Weights of a small GPT-style language model, trained from scratch on English Wikipedia.
Size: width 256, 8 heads of 32, MLP 1024 ReLU, vocabulary 8192.
Training: a variant of Adam for these matrices, 413M tokens, 6295 steps.
MLP neurons of a small language model. Each row is named by its layer, matrix (up: input weights) and neuron, and shows model dimensions 128-255. Each number is 200 + 20 x the weight over its row's rms, rounded and kept within 0 to 999.
After each neuron's rows, "fires after" lists the tokens most often just before its 100 highest values on Wikipedia text that the model never trained on.

L8.up61,177,173,191,187,211,207,208,209,214,268,217,231,219,208,212,204,240,158,170,212,198,210,215,197,128,217,187,171,224,209,187,194,196,187,186,195,210,216,166,191,172,198,220,142,202,202,157,212,175,198,175,203,206,172,199,199,184,214,214,191,199,194,237,210,211,206,197,171,210,189,209,213,181,193,194,210,159,232,176,186,193,231,196,213,213,217,226,179,195,182,228,205,224,176,218,196,230,201,180,216,202,218,196,173,223,206,192,202,179,190,204,231,171,220,203,200,214,212,200,201,190,229,218,186,180,207,235,218
fires after: "-", " (", " ", " X"

L3.up167,212,178,194,227,222,207,199,209,178,212,185,238,187,199,171,224,207,179,206,218,225,242,230,198,209,206,168,188,243,183,193,193,183,229,195,211,179,206,212,218,162,205,188,190,223,201,178,224,240,187,202,186,209,189,226,210,224,186,193,195,183,221,207,224,234,178,165,200,203,206,182,190,163,176,204,197,241,221,207,203,201,192,193,193,211,204,183,194,191,147,232,211,183,238,172,219,190,224,197,198,229,203,204,191,194,190,194,215,209,219,194,216,187,215,205,229,201,250,211,176,159,205,198,226,197,164,241,222
fires after: "1"

L3.up703,192,202,200,237,201,187,236,227,217,178,215,197,196,195,173,198,162,202,181,185,197,219,179,179,217,212,168,220,231,205,169,185,202,228,207,237,179,206,189,160,181,171,190,210,189,179,228,227,193,189,186,200,187,204,235,188,225,219,213,197,175,163,183,178,236,164,218,219,219,216,175,188,247,194,198,243,218,176,190,228,216,199,211,188,197,191,206,165,235,179,238,199,201,196,180,204,198,196,201,230,163,206,194,200,201,188,188,202,192,175,182,180,154,196,189,198,189,206,210,208,173,226,189,199,194,215,203,175
fires after: "5", "9", "2", "N", "4", "8"

L5.up399,185,211,193,257,195,179,211,217,212,222,202,186,174,194,207,189,164,203,210,217,191,205,194,204,202,210,189,183,234,196,153,219,194,162,201,202,161,191,199,197,183,236,181,209,182,209,219,191,196,209,164,192,207,228,207,177,195,210,203,253,195,197,170,188,208,183,204,173,187,219,188,193,173,205,195,174,216,192,185,183,177,179,193,196,237,214,217,191,212,185,212,216,214,205,220,182,191,206,225,200,190,192,284,171,196,190,200,224,184,174,158,197,198,146,190,199,211,229,173,186,202,212,212,147,171,177,227,232
fires after: " |", "5", " h", " ", "8", "7"

L8.up978,179,181,199,201,171,204,228,187,177,211,218,220,229,173,179,176,265,195,200,198,180,196,185,221,192,184,183,221,202,206,193,198,235,221,199,197,227,219,171,187,217,220,180,239,196,214,173,187,229,183,153,202,186,187,233,194,215,179,197,192,181,181,214,182,209,179,213,156,200,171,178,170,182,180,177,213,218,202,165,199,205,217,185,210,169,196,228,201,240,198,218,249,208,188,206,211,215,162,198,208,204,259,184,167,212,176,230,186,216,212,180,234,179,182,192,201,207,184,197,183,173,217,196,191,225,183,226,211
fires after: "0", "4", "5", "1", "p", " V"

L3.up989,215,203,144,210,195,155,226,221,221,200,200,229,236,203,195,209,199,219,217,209,215,196,197,240,189,198,220,196,231,206,162,198,197,192,197,233,189,181,210,212,204,198,222,207,217,189,163,206,173,183,201,229,218,189,227,224,244,186,172,201,202,164,184,213,184,197,208,237,210,198,191,201,221,247,222,176,195,211,178,173,203,157,159,183,195,231,192,233,202,227,209,221,207,195,216,193,222,204,198,205,211,231,190,225,212,220,230,188,206,206,208,161,172,195,200,244,196,174,192,201,193,188,196,224,220,155,222,206
fires after: "9", "6", "5", "1"

L5.up740,200,168,234,272,206,157,191,190,199,191,216,209,247,231,232,228,190,193,213,188,181,242,207,211,174,202,191,216,214,191,175,180,163,186,204,207,175,189,181,209,191,161,219,210,186,204,174,188,178,166,200,197,195,226,209,189,185,207,204,187,190,212,210,181,224,176,191,185,204,220,185,183,179,176,229,208,208,198,186,217,215,169,185,215,188,180,167,215,188,175,198,220,211,213,223,203,195,234,195,232,184,219,202,206,172,177,225,208,150,195,187,159,193,201,177,227,180,199,193,174,199,215,177,221,186,183,221,222
fires after: "I", "T", "S", "W", "M"

L5.up264,217,197,200,198,172,232,216,212,220,188,170,194,168,192,228,217,186,180,204,194,209,211,190,210,197,243,158,207,225,181,189,188,196,197,173,186,202,202,183,220,224,225,249,191,246,212,173,174,207,174,184,176,187,217,200,201,179,218,211,182,226,196,194,216,212,178,227,178,175,187,206,222,216,210,222,185,210,206,194,189,235,208,217,208,227,217,185,208,165,211,211,196,204,165,205,199,219,188,182,222,221,195,209,195,214,210,209,209,196,201,213,200,192,216,167,173,187,214,211,176,166,216,208,194,185,193,204,192
fires after: ",", " the", " New", " United", " \"", " South"

L6.up402,230,196,181,204,203,181,209,182,198,215,220,227,204,202,173,198,197,184,220,198,208,210,175,200,232,194,161,165,176,220,180,147,225,216,208,199,175,237,196,220,178,222,221,184,205,214,196,202,218,169,159,206,206,237,222,203,217,178,201,224,200,224,217,226,231,253,218,169,233,189,216,211,207,229,205,199,248,208,190,186,207,202,192,199,192,200,209,179,204,226,231,204,188,165,192,231,184,213,241,183,231,178,235,190,179,192,204,187,199,197,213,234,203,190,202,237,188,193,207,236,179,183,188,203,205,220,181,180
fires after: " one", " the", " P", " |", " S", " K"

L6.up629,211,177,215,214,163,208,234,208,205,203,226,222,199,203,201,204,209,186,189,185,190,209,205,206,230,204,225,188,181,216,203,220,197,209,207,215,194,187,164,190,203,214,210,191,198,237,153,198,203,212,171,192,216,210,216,184,191,189,200,214,198,196,190,261,214,242,219,219,189,197,193,231,192,187,206,217,179,182,198,214,171,213,211,213,217,187,243,162,208,195,155,225,173,211,234,177,234,184,199,177,199,212,216,211,197,197,220,173,192,202,197,225,201,206,186,213,229,203,186,198,205,236,191,208,218,179,231,189
fires after: "-"

L5.up585,207,200,141,194,205,193,202,225,192,189,184,220,230,193,167,191,226,203,190,228,190,187,254,246,187,237,180,189,229,202,189,210,222,243,185,218,226,183,181,211,218,211,205,186,230,201,192,223,194,178,184,217,224,190,222,203,207,239,207,219,214,208,184,184,208,181,221,181,194,197,211,219,199,193,174,179,185,195,174,175,210,203,198,226,172,181,189,249,203,228,200,231,177,200,227,170,194,219,187,161,218,212,216,212,210,184,215,207,192,210,219,176,153,231,185,198,216,171,202,180,182,202,221,199,182,192,225,223
fires after: "0", "9", "|", " ", "–", "1"

L8.up603,185,187,199,226,158,204,230,203,211,236,204,188,158,176,197,208,192,184,227,199,196,207,204,191,206,206,175,237,206,201,227,195,196,240,193,198,203,202,173,182,198,253,231,142,203,170,138,214,219,213,197,206,231,193,219,181,199,179,214,188,144,158,195,214,203,202,201,198,172,194,201,192,175,206,234,186,209,194,195,207,190,192,199,194,184,228,182,189,215,208,212,190,164,195,208,135,203,208,179,205,232,221,204,174,196,197,182,223,195,195,155,199,178,232,169,210,191,231,174,187,205,220,224,166,199,191,235,168
fires after: " \"", " the", " The", "ex", "The"

L8.up1014,198,198,216,193,175,193,176,157,213,204,216,230,219,220,230,215,255,193,192,213,216,184,205,240,238,213,199,242,189,182,243,192,211,197,212,199,199,210,200,216,199,200,205,197,189,208,188,207,195,196,179,223,189,234,213,222,227,202,219,174,166,204,183,232,189,198,224,196,247,211,222,197,186,226,157,199,197,172,202,223,177,210,196,196,193,255,233,179,223,194,181,172,198,194,211,208,218,179,218,198,202,229,209,183,245,226,207,206,174,198,198,199,221,206,213,195,194,241,207,170,163,216,213,198,186,183,176,213
fires after: " ", "9"

L8.up97,188,154,190,217,185,184,245,183,207,204,247,174,214,188,187,180,178,175,229,221,212,203,223,188,203,182,172,209,206,198,198,198,223,202,188,221,179,185,197,202,211,240,194,236,211,206,154,215,188,188,213,227,253,207,257,211,231,182,190,201,184,180,216,192,227,219,218,171,211,180,184,185,206,178,186,236,212,186,204,183,226,213,203,204,212,195,203,200,218,207,232,174,176,175,202,220,197,206,169,206,166,200,190,206,201,186,198,231,198,200,172,170,192,199,210,223,195,226,206,164,181,210,227,230,165,207,182,207
fires after: " ", "1", " S", " |", " k"

L3.up45,227,202,224,195,226,187,206,191,192,182,232,211,178,178,179,201,232,189,173,203,147,208,193,200,167,194,206,200,218,208,232,237,198,217,222,246,186,170,208,204,176,200,222,184,173,214,219,212,221,177,181,200,202,226,220,228,201,210,173,216,179,186,198,203,218,184,202,183,215,190,149,168,180,223,162,226,238,198,196,247,205,179,166,227,228,236,215,212,208,210,223,191,217,203,184,184,204,215,202,196,155,211,204,188,196,179,162,159,220,228,184,204,196,204,190,216,198,217,219,210,196,216,211,178,183,196,211,202
fires after: "1", "3", "5", "4", ")", "rit"

L6.up763,175,174,195,202,209,198,207,195,236,206,217,248,211,200,216,223,171,202,206,217,229,229,228,217,154,177,215,204,268,178,200,192,193,188,206,221,214,209,187,199,209,238,195,173,222,209,206,207,182,177,213,201,213,226,225,211,190,214,205,209,193,196,211,197,190,217,222,201,233,195,184,222,190,188,216,221,208,197,194,183,204,192,206,229,190,195,212,179,172,172,189,221,207,177,202,220,190,211,178,196,178,180,265,212,200,173,215,226,223,251,211,198,218,193,172,208,206,237,198,180,204,185,181,177,213,219,215,198
fires after: " N", "S", " S", " D", " T", "M"

L6.up879,212,196,171,224,176,197,202,230,210,185,209,218,181,189,209,227,171,201,218,187,179,206,227,209,236,221,206,197,240,225,190,219,210,186,225,222,192,181,186,196,191,209,206,183,195,178,196,203,203,166,169,192,218,181,217,178,207,170,190,213,179,189,169,234,210,161,228,208,188,196,188,215,205,245,186,203,227,192,184,201,233,207,210,208,194,202,237,208,187,181,213,208,177,196,216,179,205,194,210,196,202,223,194,198,214,191,202,184,192,183,200,203,196,205,206,207,182,204,213,223,182,202,237,183,218,162,164,198
fires after: "-", " Par"

L3.up943,170,176,190,207,224,215,205,209,256,211,213,204,226,223,177,161,198,176,185,222,189,190,241,191,237,200,210,211,199,232,184,217,207,215,161,193,184,196,202,205,196,191,202,198,269,189,188,215,191,239,215,220,194,176,224,189,189,196,198,224,218,214,177,207,185,258,223,178,200,200,194,205,184,191,228,204,191,158,189,202,225,164,187,247,191,218,206,213,195,201,225,219,191,169,230,186,191,225,191,175,217,228,179,179,163,200,194,169,188,199,190,202,189,203,205,215,200,211,171,207,200,219,230,203,211,205,198,213
fires after: "9", ",", ".", " .", "–", "8"

L5.up191,175,190,213,215,197,191,216,213,211,208,204,225,203,235,197,232,197,206,208,204,225,219,229,197,219,193,200,157,209,221,196,196,201,220,194,196,201,216,177,174,160,225,178,196,206,176,196,192,207,203,170,196,195,192,180,216,205,181,204,188,159,200,175,197,203,205,219,173,163,213,203,225,207,208,237,224,184,185,177,193,185,176,189,213,148,226,206,189,202,204,178,201,216,173,200,216,235,220,180,204,209,211,170,181,189,175,180,161,205,199,192,186,223,214,182,241,181,186,199,201,176,177,216,201,203,195,220,212
fires after: " the", " The", "-", " |", " \""

L6.up637,151,187,192,202,174,198,238,208,181,233,252,185,205,196,140,181,197,207,228,171,223,226,226,195,188,190,239,202,229,220,183,205,196,187,201,212,160,200,185,172,202,201,223,206,224,211,171,194,206,221,166,203,177,162,241,213,270,186,227,179,205,218,188,225,202,220,179,209,212,216,186,203,204,225,201,201,221,202,206,219,206,189,173,199,208,181,199,186,193,190,216,186,188,214,236,173,193,190,212,223,184,202,177,211,181,200,192,233,211,183,186,190,174,197,191,165,199,170,202,187,195,195,239,188,156,200,199,210
fires after: "9", "0", " ", "8", "3"

L8.up32,210,218,192,229,210,193,243,185,233,184,217,221,187,218,205,192,207,183,205,214,183,220,198,212,203,251,217,227,205,228,190,200,207,206,187,185,195,190,154,178,178,231,189,187,217,200,194,202,200,214,201,220,216,230,233,151,171,232,211,182,185,180,200,165,233,216,201,165,192,183,209,215,200,194,166,203,203,181,184,162,180,161,203,181,174,199,229,176,213,170,213,220,217,180,221,164,231,170,221,208,214,200,192,215,172,213,199,201,188,219,211,188,212,231,173,207,207,260,205,184,185,173,209,202,195,171,222,212
fires after: "-", " a"

L3.up198,222,222,208,217,195,191,190,200,184,214,209,188,172,200,204,160,250,196,204,208,195,176,234,221,241,207,211,188,198,190,162,205,164,257,152,230,149,180,213,188,180,212,220,173,196,184,234,190,195,213,202,185,222,207,209,215,159,206,201,220,195,170,203,190,225,214,218,199,245,188,178,217,213,212,214,217,198,194,208,241,204,162,201,203,177,192,193,231,224,227,238,222,186,191,207,194,201,208,197,222,228,224,199,206,193,182,224,151,190,190,209,159,180,205,182,177,181,168,173,205,217,193,203,189,214,223,171,181
fires after: "2", "3", "4", "8", "El"